config.yaml
num_hidden_layers: 19
hidden_size: 192
num_attention_heads: 6
num_key_value_heads: 6
head_dim: 32
intermediate_size: 768
vocab_size: 1992
hidden_act: "tanh_gelu"
norm: "layernorm"
norm_place: "pre"
norm_eps: 1e-05
positions: "learned"
qk_norm: false
attn_scale: 0.177
bias: "all"
tie_word_embeddings: true
parallel_block: false
init: "normal"
init_std_qkv: 0.0221
init_std_o: 0.00359
init_std_up: 0.0221
init_std_down: 0.00359
optimizer: "ademamix"
learning_rate: 0.000547
beta1: 0.9
weight_decay: 0.16
lr_head: 0.00812
max_grad_norm: 1.0
warmup_steps: 212
schedule: "wsd"
decay_fraction: 0.648
decay_shape: "linear"
final_lr_fraction: 0.0
batch_tokens: 65536
max_seq_len: 512
doc_mask: false
train_tokens: 395000000
max_steps: 6028
dataset: "wikipedia_en"
MLP neurons of a small language model. Each row is named by its layer, matrix (up: input weights) and neuron, and shows model dimensions 0-191. Each number is 128 + 32 x the weight over its row's rms, rounded and kept within 0 to 255. Numbers have three digits each.
Before each neuron's rows, "fires on" lists the tokens most often at its 100 highest values on Wikipedia text that the model never trained on.

fires on: "w", "ra", "o", "qu", " y", "u"
L11.up564:129141144118185091108140098132101129157088146063121142150121147136184073150182181101178094157164198119121089117135129103134107128147068159082130156115172077147144125184104179117113112116139150112105139116110109145147115124117167144195123098170116057120130116123115147187132105144120108139134195134127151115112138152178070094119081164124078130200164094188111199119095111123118139115087120115082109154159134156115106129136120148169117138052109037157075082151140114114120155128143111083179168089117163112074105145073139116132082150155090157117093103092139133059052123142075129172

fires on: "an", "us", "and", "ian", "ter", "n"
L5.up479:110098144161156140125184209079090091141055111126112150123117101065093103136120092168098121151116086123132164137168124152198127124127194171115106109114176144138130171103130168162115109078118139125127128125139043114106121129130119128213075186154172137130120172108163168165160057167112217146150150148154173133118114148082101158138163094113142107162105103117192108123182139123137069091193097148129115146150115083099160138112100113146167144117164085145105144074087133154089095170123099098091121083165126174084167139119129135175111160101060129114143127168080151150107100105130093132

fires on: "ac", " (", "ec", "ev", ".", "inc"
L6.up705:103121176100136091091141110163147110105092026167153064076086126089121138156171052145123124183152143158120151117154072165082145133099102153172091085066124190112186082164171146140090098149089082148062098096103127120161097103171135118153178164149119132171082116116119116162157144150141089129079209118150080090096111126159125103155123111135117110077093146130186130135132117134186149106132144156145128143097102091136149140130105136104126144125123123118103130114154139192094163082128199145107190076125116164170114155119138132153119153123121101156116030128097149173119100113142177167

fires on: " a", " ac", " A", "ad"
L12.up281:159130239108175135168078119184120179135117175058102133136151133142123025097139125136154082182142165125165111096155134129071150137104121099125125157077170134185171057102122116125124113120143196121132122127146132096179133125063113141145085138083180192137094144090152117114134101113102089164151108148145161094105113104094139073081132140149114096110142169109099125089143117125157178160104129156052144157106168155122150096191117090142168077121159142107123124119123065116126107143155135180146134144087155118104140126115074151128106177127175119126103137092181156062161128144119074173

fires on: "or", "ers", "y", "er", "al"
L5.up539:146131142150113082135065119127053135094149160128119119114134124098168106096175146107103126166188133109098135135105127130160128185125091138133160128157117123149126081130129117022145098145176099103126157100139095095116131135080177103111155145131094106123144126050090188156167163151088142155127126176130095127118160144092102097163206089062106101155083149168124127129123098146145175169113189142083119088169134085133162119160123163127144191133108143116086153144125125161096147137150087115189148092169145237114096168062152135170112116147148096082180107198137107127130115056111158119

fires on: ",", ":", " And", "uk"
L15.up683:088084136105159115127070178142168114187091045153099142165142141110107145108200097090135138101125156134080133141143159153115087138132128085140150114085170096147218143120090122183099103100133079167108114129173098102147094139131132083142074121169110113176171153141125156168152074107146105087123072110070089093139107142036136170090151106125181136222188109153143138164149109110130176095124183152109141173175171125132103173159079122109131085065145132128104109109178100125091148063136124093157187166126132154114200135143120136141125149134117096142125113133154146129121134123166123133

fires on: " O", "ri", "aw", " U", " A", "ro"
L9.up515:162105174092208183097162140132084169110092116138146105177141176116029090111148105112135102122144155129096087064135098145150120122134050157155128152093178130095140088072137153188095097156135119158154044078127085102129128126079158150157116097136127162076148120113133144151128156117080079125144114119118117131129194183167121108166065155110077098109101144131125119130153109092128149098111127151111133139198163200119071079162107161108150131090149140115139078138136149140109150082173150143132189146133076152109106138174131124155173107162102066130100087146136099123091129158166176170

fires on: "k", "ic", "adem", "ter", "an"
L4.up310:126101134128106138116135164182113118136056175070124079072108117082072088097131093090092159154112089083099163204189160194131105114112127143109156152055196149126135097149167125101103139163102055127148116120158081144138114112121154132152103154112161159139126132149160122149194094125131120100138059118135105133101212113117130141194186094083175118129125121126144134133183169122114162127138114187092050153109111090060118120181120139078112168104139123086167125100148163131099141174150147186141146146134140134117179134100182179127077135185080160151095118123117120123166115139127127132

fires on: " Sh", " L", " St", " Th", " W"
L3.up519:135091162077148121151149109155057143154112130049128169082196117137106106083088139159192115127184161140112092141109115113156116122130135125137138150142207099070206121049120174102121140103162114128073099109135162143183190166139110112147099130118068102127159122158125177146093149154107143138124111156131193143115143145175062187094095116068093130134135122117176142132171144114140092100071120118163039124181117123155143092164096161154159188130128166159162098110148116166129094129134134121121148138122098161067110136079103162159070132163149153093172139098141107096076109134167113137

fires on: "b", "el", "ol", "ec", "c", "ab"
L8.up523:085142159035191122130107066086149135081118150085108119106198172146149074141080141135156115147152147149137163105084140112084142076178072125133130166141171108161148065133128066147090151119185114151154035128103119123118119111099115128143136104110151145110137146108132153176146146155147102114088150141159136075112117107129171095091189063125110136110160157186130084185139075121122113107106122191134116128154149136101170156088125143186162082102100062199146119080131169161109133112133127225155155093097147138169101144161160169136145171183133115133130120124142106085121126139160107125

fires on: "ent", " spec", "y", "ents", "ist", "em"
L4.up659:171128173140122054162079133109096148188069161092119154104106088124154132089142067129125104136117118156105154164128118187066151095131094148124141131135068100070105117168138136066153122131183140118110127148143082124149185068160138131097147202114058077105136193102116146139157158127101154142146154135119158117129168133112091124130148087021185131135134126123100156143152162146119082121117171083117102162170124099174119137209114084101160152157137158162106104096129148154114121145136148143209145096128140183053169134153094104152121147124079060088152129118136105144165090101115153135

fires on: "k", "row", "adem", "ch", "ield"
L3.up437:146115073129165122143211176136068150134118095141126095119160177061130117096162102085074126158107179089125178154185114187186157186082108108113096203107103168140121097159131131165113098097113111141154155103183120110115036145129110123097140160140143224151149112101108145139113190135128131109035090132121117101127159152120126085128117128099093142124136146072112136130178144084145100125115116163090059132131120150085123145146125086138128108157153165101099144055092147153084128184141150127059136137150200097119135146104163134165117116141113125184088076148120155144095111142144126142

fires on: " A", " a", "ra", "ri"
L8.up720:161120154099167157111139113169078147161130149133095105097137121095098102089126130142155083152115147129111123110131131143131149067048088125135110145120198195160191102127119116137144125115094123109115081096139142112126105088059173146135103175115163152176177175101181100085068115121118142140103130091103142099100155143111145063107123133111123174078100110108106156166111044112126060076110181111137148156125136185128183125231108157150130140149152151163131102166135094143029134163155126096136156145131137162099114111146090069116140120176150081133119138175170129151175122132201177158

fires on: "er", "or", "ist", "ative", "ag", "y"
L6.up236:074160146122126155087060125127125150177047091157106125067127138083122142118098147103153083126085130142119145146108172144110162124132129143154184152126091103124102119182094066088133064147190132156059051148144150117169184122099091153159133130108081150129089155097089181113138148133090155145125110187129097108130157143121111110142151085062117110157135138138139112154147109174084092101152091161071066124165120153191138173168131079093121122147091141100120143132144107207107066135140122137241159119164161159092115174095127114145123153145153120112162088182120116150144110085126148112

fires on: "us", "ode"
L3.up563:077087125117155161133132163106118160086090168134056145159119102131106129129089126104148115148151155170143094139132156141155163166127130190167131088147104107104118100146122137139135190180090176062187108142041140133117130134138105133102115118082125059175154136109074094140163121122132106123104116111075143104109099115148141115140086090183078106086117100086165071118150088090168130077143154164157115198199111136094127100222127123137135121179158095163151152123203078080066144126077140112131166168123144147119153156150134143134173092177145114111093086180130127129198156115132103092

fires on: "ist", "or", "iz", "iet"
L5.up258:130128148116112142135073105087147122127102191095139133162165116101135129108084165096164121094082089100129101079147166124078179086151146130089161116136110076138157110172162097071149152131169111103075072111141176126137175117094157114149104141120086072123135112109112131149130185131145159108095092137082079075170172179151088094116166109108098119164150196172029137197148105121149139159111139176109102066202135144150133135172137073050139131165105138146125105132105095089136156118135164198164158166115136157081082159072116118143165181132118138096122151093137103092109087121125153107

fires on: " v", " b", " Pal", " Sw", "b", "-"
L10.up588:168153187126179169132129161114092089124124156111081093126157112116156116134083117145118164166099155120077132126117154110164151130154097154046150126119155128070132126117101175059168125103126166143129150111067148133161188144189124165146190189064094187085144104150122127152104118144113166103051135134142135124087107127209118097091157161093135081189157167148172167109126112174141067120139137128119153065121126081126093111125082138176104082109134101145184104076175115153095151120149148132115175128122158145123070127068071127149078106154157144168106138112090101156088145144171176127

fires on: "ra", "al", "ard", "ep", "r", "e"
L12.up365:172137116104140095163104107113135169122165162170165114114177161145113086126157122156138115180157109155094099115086125114088135109122082173103159182099126138142173130107053076187088134114128145099135097128112142144079149065153068145134138042101157097124183132145124141185172132116134093157159126107110123112098183107173145104147088132109066136143167096124087099138135076137188133155130182113116083127135123131123169181162155100096091118123133112133158140116175084135159139077065136132159190101153135104138123133119139172085104099106128137136033093176175081208056167149146106173

fires on: " E", "a", "i", "e", "E", "um"
L11.up653:124070145114181166126212083129086209170111118092139169073156143184084165101136121118115076132079129095127131111153102192091168125143113111125102134126168127207103047125094095108154117158116104138134158159100110096094149107097086137110145050133121165142148175122119173125148124146143105094162160159141089137154142134173136185144187155157124123097088116146158106134076119093164124108147109221071125122176124147078148101141154160148184094102102140138098126158164070075077108123173119126154154126121130122143151162157127159148129145112126031101087143091099083119127125101157156146

fires on: " |", " us", "k", " bec", "u"
L14.up758:118151137102115134104130108147180079154122095173159187193136117145091113088097160140096135155126111161092151095059086163151158066129126162144088122091102126147178108166103096154143162113155141107122122140109139085137173137112179057108070094115143081123153159125127123105121075148139077153094101091121112082165119056123099167122177157149129114171167081113116110162181119154091154148092107122099149126107091161122185157224169084155119117148111151115152193070114089041137176105099078138141133074139163161084159179132157160142164134155147143141160153139138183175140095103110151114

fires on: " O", "O"
L10.up235:160064122140178139144176167119056150107149120165114099152132121107102138125115105135135060112140144147148167062129138087152100126109094161150116131131167156158144131092045127134094141087106150104167143149074097094065135093107108126111177120157127174091094107180122149138153145107159069130077108169081125124102131205149147178193141103103081129219142129062130091120161098151161061095113119118050141146186083196117215160135106108114162113102102145150068080144126168128126114126172147128123132089140103125121125138114132156170104155142180109098123082171132117115123129137170163143

fires on: "i", "a", "ree", "to", "ant", "an"
L11.up666:118127156137131169151112088104096180115075149158091132125122188184128120124073102103104091120099076114131142118141076123162122151092122150109109095146162092207136148160145122119141148111080074130156143154125142106157111028171128070150155164116180095131112166043142138161078137174143131102150138115099075098116159169156114174094142125143166090139169159114105075128164147081182157109094087127126135113123101147041150146070124148062143086121148077155158114105166117104098130163130135120170130123168083185120146130167119157143166129094149104126088137125122144144075125116209148216

fires on: "ew", " New", "r", "on", " in"
L11.up550:175115153087145107142174145130080145120090053077145169150166125160114166128118168136142118234105154118102130101145182125156151156096093141120070130099180174113136093148162129124123126102071090110064115122116096070162143138073171156088146149101150080101102068151136126160120108161186128115131082145154104099116164067146106162114085124125107166115148123132137081082145131132150110116183116161138114149158136116167119182103113105134118106111103075167124129160176141115097131120142229152129098165087158138107156118153059201167139096075152159120089131098066194131101118116149093173

fires on: " as", "nd", " including", "ing", "ed"
L12.up720:115098132092119175131098119146112131146143125142201161113172168075111129170105109128187112139114152115175151171154130148153132105147147147128134120138135128148111159088150075192103123052142136158144123224198066131143097179136074083146127141087124085160071107112159130181042141172172151114110132103079101107141143153124146136098098134146140120114089134129222143163142072118145123070107113179125155104164115108146187123186109129159119122061148041139077121096087109137156098087111141115172126154083142148079133133179105149167110116095175145084155097103150129092123157131105102107

fires on: " e", " se", "e", " Me", " rele", " Se"
L10.up694:150124143139183133156145132168098137147136141114113149128139107142153137135129128144108050195101083169155136116135096126135116072120075149080138147104157091168102123213080072140131119113166103167124158192131126131175200088120124096166139135140090155100105103055121085125127197120105114087091139113150206105140202128059092203074128053184137108144149099106087130127101096148133139164082154113155116122153120114086138121131084138093094148132138161148099153100121108149098144154213163097167090110127148157085135127160068110122172134095086084169158184148113090124113117125176144122

fires on: "ra", " Sal", "al", " United", "ven", "qu"
L12.up487:122134115126164113121115087162144136163110148159137150162145192095117101124133137105089129147155138124086148131123079106174097118077119137078153125127159080085172062125063096111115178094158122169083097087130130160110162109117161167136115059118182114135209141136099130255163095153200135127138119160169157115113167100148120080112112110116124168159142108176131148099099121171139093110130113112105127187175124168164181188142129115121106174148106076118135147078146116180125153106097121103106178093108073122089165125108044089174115149088149158114114127119071118162070131097140109136

fires on: " comm", " Comm", "ol", " Alex", " leg", "el"
L12.up556:166156153082159070112121083105145155167108137086189124167130135120162125113047133142107087171153106157178058105141102153086152112161064156120129124143137183154130096137162165153089221179169138201168087137099087159103146136146127092130146139147076131150088129171124144139180124163107096108065136200127133117110102100170141096098153093060130179148143135106122095149084162117110105125156104201118107122110122073060117143096168103164126139089130092143119085102112121099131144069176151169150157118170183118116096134071134152124157091160160083109082130116130134118088119142112167118

fires on: "ilm", "alk", " play", " series", " Play"
L3.up582:101106139152121180082148131161049110147186064090125101147184127140154095117197095072095072134080060193121205115155059128125187078121103160083105141131126122160143121137125120144099164123139147077150166137126137140149149141142152084125111144133071117173080116134178159113157143111179098150130142115138093124101185073087122189133133100111162182128117139124146128173157127107107078141088148126087086066166159091095128085125150172124073136137174076114191131123134143156101109110185128143117129187177162152133102120124133135173113138112111152170093119177100075139145129120118189157

fires on: "ra", "r", " pr", "en", " a", "u"
L11.up49:109142121159179106143131101121113117155067087139114124135086167147086061125137119136122142155094173092108189124138143136087141108096070145159150106112200160128165140093165110182120136116131139153194130112078112133067048135122159066058105159106146141102176121088142127115186167129098089116156187097107131123062162132101206101107105107117109172152151116079098112056106092128124150178135159141112140132147134171095172101172133115082154137156169109126138114164147111149067142156136127105165158091075116154054137128135074124148137135153126139131098105139096124200121088082151177203

fires on: "es", "ers", "ton", "s", "ales", "ts"
L11.up491:117089131083158110221151084074144121131131131145174140106170130163074127048128121126104105129132095057132135146135124109130176066056095161153125156153090116224139109124100121148096142065189135175143094207155148123150138085107115156185150088156180195133155146140138145155138147114131161154056133106091171120147120125193107129113126088108077139150112108151114112144135087123127146134124161149103122088122146114072086144161136082097131074116123128111150140160120130042148118143137102139152118166094149141116171119135160209073127101159181152097165109118101164166118074108138100149

fires on: " ", "e", "ar", "ra", " of", "l"
L11.up396:145105106130154113165176054063113181136127161087082112115125185175091105105154126110094178143105119111132171123216156151148140135120127167097122125121172164118144104169103117110131085144121130197170139126137046112151156191116036141142118167170157110120109144093162114130143111136103180103145137094134150125124125154168189086153078150091137080127151088135125126110124075099114073175083130137159128139144120129116163065134097101113162135167139073127076094132142109141079098154109183109129118145119132151105145148225035130163121114140127116098124143143098204131087060131126150159

fires on: "er", "em", "ic", "c", "ter", "yn"
L6.up701:103143106117170152099155180090104098134063129117144152071144152123189121144084086070149102141144105090119146100120112128122178149106117143105028129137176167170174124176133136128133142201099103147149092075138107159131118117178123147127124172150103153128129070137141084151110152135102089142118149125115142127160122138131128183184182081076139106163119126090178093123110148053091126080175158171157057123138107117063168178122118155175123140122118107134099056090124171117120169159178114179121151103119184120182146156093112098113108086168066148091078139154090153094126113155136191125

fires on: " reg", "er", "te", "or", " Reg", "por"
L13.up700:122109111147117124179101031095131144151068137126190111124164121096110157190117144139155092112102162154122123144114101114105181082130108161098118185140108124061145120170159100145107074097132167109082055191108129145110183109034156125166153187127087162103120099059100189138140198124098157148099104124114115099159136133093089125118151117118167129118153098179082129123125124147185167143190119146086072133137110172173144099161135097120144106109147087127124126108138111100118099124112136101187136087151114134119134121090136086215132139106136195092111164093191163182137112130126126087

fires on: "6", "h", "and", "7", "4"
L8.up664:153144156131135123124123148101129203132160109046146197137142100171147063130129103094150153153113128179120116075148174140143166067052151148094143108124128134140164095057086149120106150107129120111094170119099116131159108160158116156169069060123069125089054107121130100145048102127178167182103138154158176145144128064131093135145116120081078072142173067153132197098125150115109138165188124126114101128154132106157071131121118166103175116111103128080098125103189148137090112164124134114114148147134154094068140171091103133191166161132136142156094131149116173135106107180132115132

fires on: "ing", "ult", "ed", "am"
L12.up349:140100099142141153097118114110149101167074161099141136172150109128108129108122096057116074102143107039159110158120182093131169112097166159121170142103098164097115131106111061193151104107073155163111070089170106116150143120110060103140159142135137138172115105151147185195097147162098158161159141168117115105165139120089199129119135112182167136131122132109112110161084114130132117097153085164088118131090110131167144174195174067085095149115146113143096120113096185148102178084153125091162173133137138134095136160123059184104116087141182115128176122107114134129057150140136170204

fires on: "a", "i", " /", " La"
L3.up361:141198200127129115113134110151116188143167115144105121109084169135111119098109092146093047146104115188119131118140089138084108111131126167120156136145193120117176125124116078142090135137147119093183155150158147125164144086097114106092120065099206173048111156114131158172100100131148046130186151163107157134060112168171195153122146127188139110071138101104133129086103084104121155162112137174106159082147106115018158152140127151109162098097169077135154140110125096147130179115159140122181143093113169140132139133115086187096103125105134099103102147089138145145094118107180156122

fires on: " b", " adv", " Pal", "al", "ig"
L5.up737:131130227137132123138130128102062155177123105085130128123136104104110135182143175155115178151129131179107065072087084139149135123191127125086099115130111142117138093159097199143150165106166176169072112109106150190156149109142128134135162172096109142134148068102116098126164101146167132074166130167091195125120099108162105115097111120071130168146171113103155172066116083186115116137101124149103166120108112136149146124153075063214128141069121116192178101170137135170146142130170137079159125070115099119118054134070117129116178110167139178103137123114132133158086129139144106146

fires on: "d", "n", " War", "s", " Bar", "es"
L15.up517:083112071098132146085136086068102134110097116145130131077137154146152152109124190158142109116149212150146159035149119107102159071130112117158132127135119144156180172176148122177117148071178062117191078135175134096204111118115113110185100065073170131168148096090176138152164124127117168141070112130109148135134173094103144130175159104096097120093163075111152112125174137120101139107174115161052086115147160121164076182126127121119138139150142103120144126125085118133170111163190086121095137135112126161098124130184130153099126121150144139155098076072103116100121128054166132154

fires on: " O", " m", "im", "ol", "m", " comm"
L12.up257:149093177099177146092134116114059136093050106123171111181077146124122130143136130124102085148097110125146127070174122152101122164145085132069154182104083144125170127069081131136105152068096141197136087133091130151126185150123096047120122144104103136117119126136106157102166073121126079160060163181135142127118149134187093167109115070089127092172119115134103158144143156151115083099090125149084131169154123150141128151156110127121163108061154144078149095109150160140139195180187170157130136085168125128153137144150132139113134166171056070147103143133158091160121126120149207176

fires on: " All", "ig", "y", " Sp", " B", "alf"
L11.up418:143069119107119124150159123100113177199149049125112090091103120088110108160123096108140120153102145130111090102115162107143145098084143120087181158172171128153153155134101163162141113155135172120147086143147122110104123057146121142167154126123097144148148118173120142159142121180131143070093114139162144159126161093163082119045137108202135112104161110141143094157126050073120162125080165086124085169120156144212172105139071136124175157113121099121139078154121124051086135172158120091195099124157096155143157121090078117114098129161058119146155115084137179165063101140157122179

fires on: " se", " E", "ide", " e", " No"
L15.up206:150138141110153132099169171110075130124076156112146141129127126151130181086110123106172103143104138149135163107104124119122160093099127171089134177160173116193158117093066137135141128110128099147155118133185127114123158095114103099111095145137059092083113133092166143146173048162109066083088088117107194129136225154111104187080144065119106121219169158079122154121104099054110138155107178128114138121142088110100182158119114161154095130128100129190167053115152125126122166135134136075078090123180113142129144151133072081117117161152123124110140135120122080185111168107171148172

fires on: " se", " de", " rele", " le", "re", " De"
L3.up353:142162129166139118198172104168165166128135114089131168068148122105108126110189122082104117185115103162123172129143150168111161138111088096103107130121158124097122133102060097135132135130111170121131156149096188086167158151122147061091167151105111122143062104131092146161166118131099132132114067127134107084120209131092124173081165119162071165105166102126172116104116134117091078130107196202123121150094131099066149089088123181050086060120123133185142074147139130064110200100151126102110116067124121159095149157150090130122119148081124114172131118180098160146129111104145155150

fires on: " O", " pro", "ó", "O"
L13.up749:164137099136122149094109127108085133098147097184146098133119179078127117143149161171100085140159173155144161079161163110108108116087086171107120132137130136121140069137000100151137103101101091181116111129097102104106148093166121099163172146146111137104147111126075193120162068111143092133118151160107105148150101152165149171124081127102155114137135110070098117148184143078204131059108117142100126178149080111120215195122122121110149120129130076147123109135128161192145124103086144117178152098117131118132161141161163128214092123176170113120130113120137126154119097097106128131

fires on: "ur", "ire", "y", "ra", " as"
L8.up512:167155132093167119069159118104042056127084135079102106090123130154113142089084106161157140067148103134052122128053143135126157123164092157105151131074137180197117124131135045125129111109133100124170140125113087158073153103087095163105204201143125105128120145080165153213174120135128162085161129151137097132083171105176154084139162118052110110160119116175155137125112113187121093114120148177148129111133124112122143132146086103142159117119137105144158169143125143130137193154098093154171188146129111098125178133120131147192106123142177084105185138126135102094121093116106108126

fires on: ".", " F", " November", " No", " January"
L5.up687:128100133210112122098143122075120165127126130117083150153133208110182130176118118143139140143160078136121091103126050167109158134146105164130063097138198133139071112098069101151094118114144111163127127128144120140142118137157043084080150128111110174082165097108152133147078173134116177053169106122139105156130121133175141135158074115189019123124131174115156091117166094156089082140142123205188097153166135089143163178138109131116135130158070160108061115094121109142093116113158157141124131158160104093109187160070121110123119172145158111103136095116115112137116141128149172142

fires on: " |", "9", "7", "W", "and", "R"
L6.up359:089118187098155133138133136083156070100092189097113128145186136086113125160165173124140045138074084203132149104162102115150136104128143122066123135077160134159167146126062164174100135133117162162119122138121120168181149159153080133175137112154089180069122139152124120130048135136141109105081083131117139135152110097124112146152156169170063088097157091118124093140151169104115118113173125181121086129142145125129098154107145141180156098146136079109095110117125109118112111130176202077093110158127165146155095133147070167144222154164120131143073149170048149127124115177122157107

fires on: "ing", "ed", "ual", "im", "r", "her"
L8.up124:142041060075171146132091121099125106163141136142166125125142155088086085050136134109122076111142039092101114124092107115131145123146111152150171118105169103134108127177092122174128150133111155147144095106094140122029119104113090139107072153138097076097162164149133168180100154134168155132141136123119065096103149100144159120129167119132178189114160117128121110117095117120177093083099105128108128170126086142174144185140136076141144187151193151138111167102143214140112101111132123113131153133103080100061151168135145213124159084128151160195172133149118112136105110132141188134

fires on: "a", "ia", " La"
L10.up293:109111111114169147109132129148135104157112121092116151153119122167107123132146126130107051159093151119096091159147079142088131080143116170142139132163179089136190096098143092163075109098158124124087125113105097143141177157160101071140190117097120193114065174095166137128117047113094065157152142162104099146095069133163151158138120142148103104129149098098162143064045107143151106132154154156140108151121132088118117084092084117159168091146178070161127145131176144194141089137156103082137192060168116166147162147140115123131111137168123113150164108133114179114127126055118225170

fires on: "es", "n", "ons", "c", "i", "'"
L8.up195:086115121135181142152154108067111163109098083166121137068113159130113073120211101140160123092140109164055148101137019132122149135124117158117159212155092135175148110189141137160111116125140055101085106124105100046131101116120122160150114144137149157093135154138138179145095131141140107133091126112146138120145185165096106104176145116168097061085098054114188152121157133128107162085136142145122125148130090170105152142133096090103146126153159089139130095111180119150100091124213152177079150095130093142102099182166156154093162122162075098158103085108146151135127100130159122168

fires on: ",", " an", "k"
L15.up337:104151179103117134124090168093093116128042082115149125122107133109079105093124089189127198160065142165094129109087071187150140154133135135153108158121163155122247142120115170155131175164121076147119111128127179035132095118128143102157066118119130065130103169114087121099111076130120069107159096144138153116132101090115135171140142121156131125190152098141151194209163152166094143123105111147129106153127129135143068169148121099101179056144139072098127134132132162148119100088125163144121109109110069149128173151118107174145113137104160122179173155116140115138129108133124189154

fires on: "as", " ac", "e", " e", "ar"
L12.up404:137140125117162111101149027127093174092205132123131139135116136134167126082068077142146131176100135108115154122203132097134141070111090168113160205134116165173117069116083135125156153192219117151120148189206072077119140105107117140123066147182135128167056126110143113113112113160136131083136160163096125151114102117152113108089121111136154089129107088137115144134126102084139147160111098112142119076152144170117119167124118118094148130088173114145066099116117120095155127133131172121106107146098114123101086177142107136142135144062160116056104134077107215150138129090172174118

fires on: " b", "en", "le", "mer", "pl", "ter"
L12.up32:152119206163110115189170162139101101105092100119067165098148118096074141084152138104116137141075169162171119129155104147080171122098150081121155121159115137156133035160173142154130137105118112114090144083065106173138155152081112131111117090136078131093104105125099162165168151139131140182127207108106230132127194125106065125119165104106101055117121119075103200133160129053104090148096143146153098140154097141148172164104078093115151153144147107111132095122149105146099134198136141129117136094107088098128188187151117092129165119113110129124143112126087139165152085148136111157

fires on: "f", "F", "ew", "ab", "r"
L5.up168:093109099125219146090149122184113149150129086112117120130172160133124118131151075159127095124122123143075140118105168139154101133034147162168133097068164173137150125123130153124128115110028105135067106085131163066158142066186130096106090175112166119135124134160203110121144101177199112084094146100125107120121082118116112171163100112163109166128158099139112088113121102163185113096121135100150151175172123170160153128112106083139116100105135075145181112136150169140108139146145138174083115100101126179095144123183059129134134122163201130151085106157144165143119126149213119164

fires on: "-", " Mc", "ey", "'", "ad", "ill"
L15.up257:131082136085161128102148103131167106144098105172142183063162156132127101108161097128172110129098105117084107127134036171121151112082106121102143146134117129174151065157126141118114110123189087165100132142094092132089199114161108087141142142142115138147150078197146088131145101130112176106086105156153089149112132117204175132082106114149114153058158142097117124175136116106075129120128174089127087179110126112106113163157100083216145106111140078125147137135108099088120162127150091134172071155162114095157142130158100098098140146153095145160176133224155127169067134116118059063

fires on: "F", "S", "R", "W", "w"
L3.up758:116090098145127133101135165089073138089093172090130127135153149099174117135168101074159072181133131130139056134142157156195163103121128069132149113082168183158134156073131161138133082128154138097100160133125094091104135120117095085174154113090125145113205086094078156131154109133109154166117117132120134158154118114070112138149153134076118073135166094107118086164181153104084093120177120154125076177157106116137108189083127146161192155132134062123124086113106151124139108107147164083190139108164124130116149143184112127120101137203184138136110109152045062156108123101190177115

fires on: " up", "th", "ad", " into", " in", " by"
L12.up435:100146166073159135108089145131126110129078071144119119121140129122149112117143130097110097178080128162134176120093188132091142083121122155172150074139138115146140136099140142154056151116142156138140132123098140134147125141146125123085159137064087104082174049138134126187165064088122103108119106079127120119124096090150102186099159090162154116182092137114176191128158088110116134110109143123097157129137142205172189065133134167152198065097116092128151144138110137102108175189188229149094105133109098088171114138119115110145110179159111109176089119094139135193105120146146132199

fires on: " Mc", " of", "all", "arl", "'", "ick"
L10.up506:100050096092089138143176090121142135179063106114110099141157201132128127160156125144161101120120112066112140122137119135135138075076144156142135121153176121189175070148156128140087096139145096127134102164097108164081151124128076088104186132096170151157132124124139103118138147134138155101080110102093085096105176150225141133087087036119188136095204125120188093063154138101084131148134112107103163105153110113122140049112096118127074076139123126181193107148174128112157067141152121109172172149156150152145160138135086158103108111118115126147105131183102162141106132134175126149

fires on: " of", "ic", "anc", "ed", "ing", "er"
L5.up581:163073176115130159151119147127161128176118137086154109129118143110064161120117123122129120117118102107119082104123161115109113075123146115149122197137103123168175108164199075073102150154053141133086157084158110158082158137084089085132119098099118141130145152077163139178090121137133161140118141172107051078129183147120145138118100082120132153142161181154166110100103182101177065164137108153042128112156099103140157195166112097181139135144092123119141142041136115165088165086180170134145153130109098139140134142093090125071133142146104153121150086108152067119100111182152087198

fires on: "us", "n", "|---|---|---|---", "ate", "ten"
L3.up546:139123136150165191126113141134170180090102173103064147128072145144134113112090138109174073131108122133151122103125158133120130143147161128122120127111102143043175074150123158167138155182110109108201156190100147178110111077090151157106127120155160118154118136167054167123127128125132134156109085161179133128061119181136089119137115161128140159117146113113161129102112034128137137105083178141188125095216137097158108048147117102119165152142043107137149166124146142144044146112154172112141136154151112107069140180105148122180145164151154095182142108142121094172152128074118118106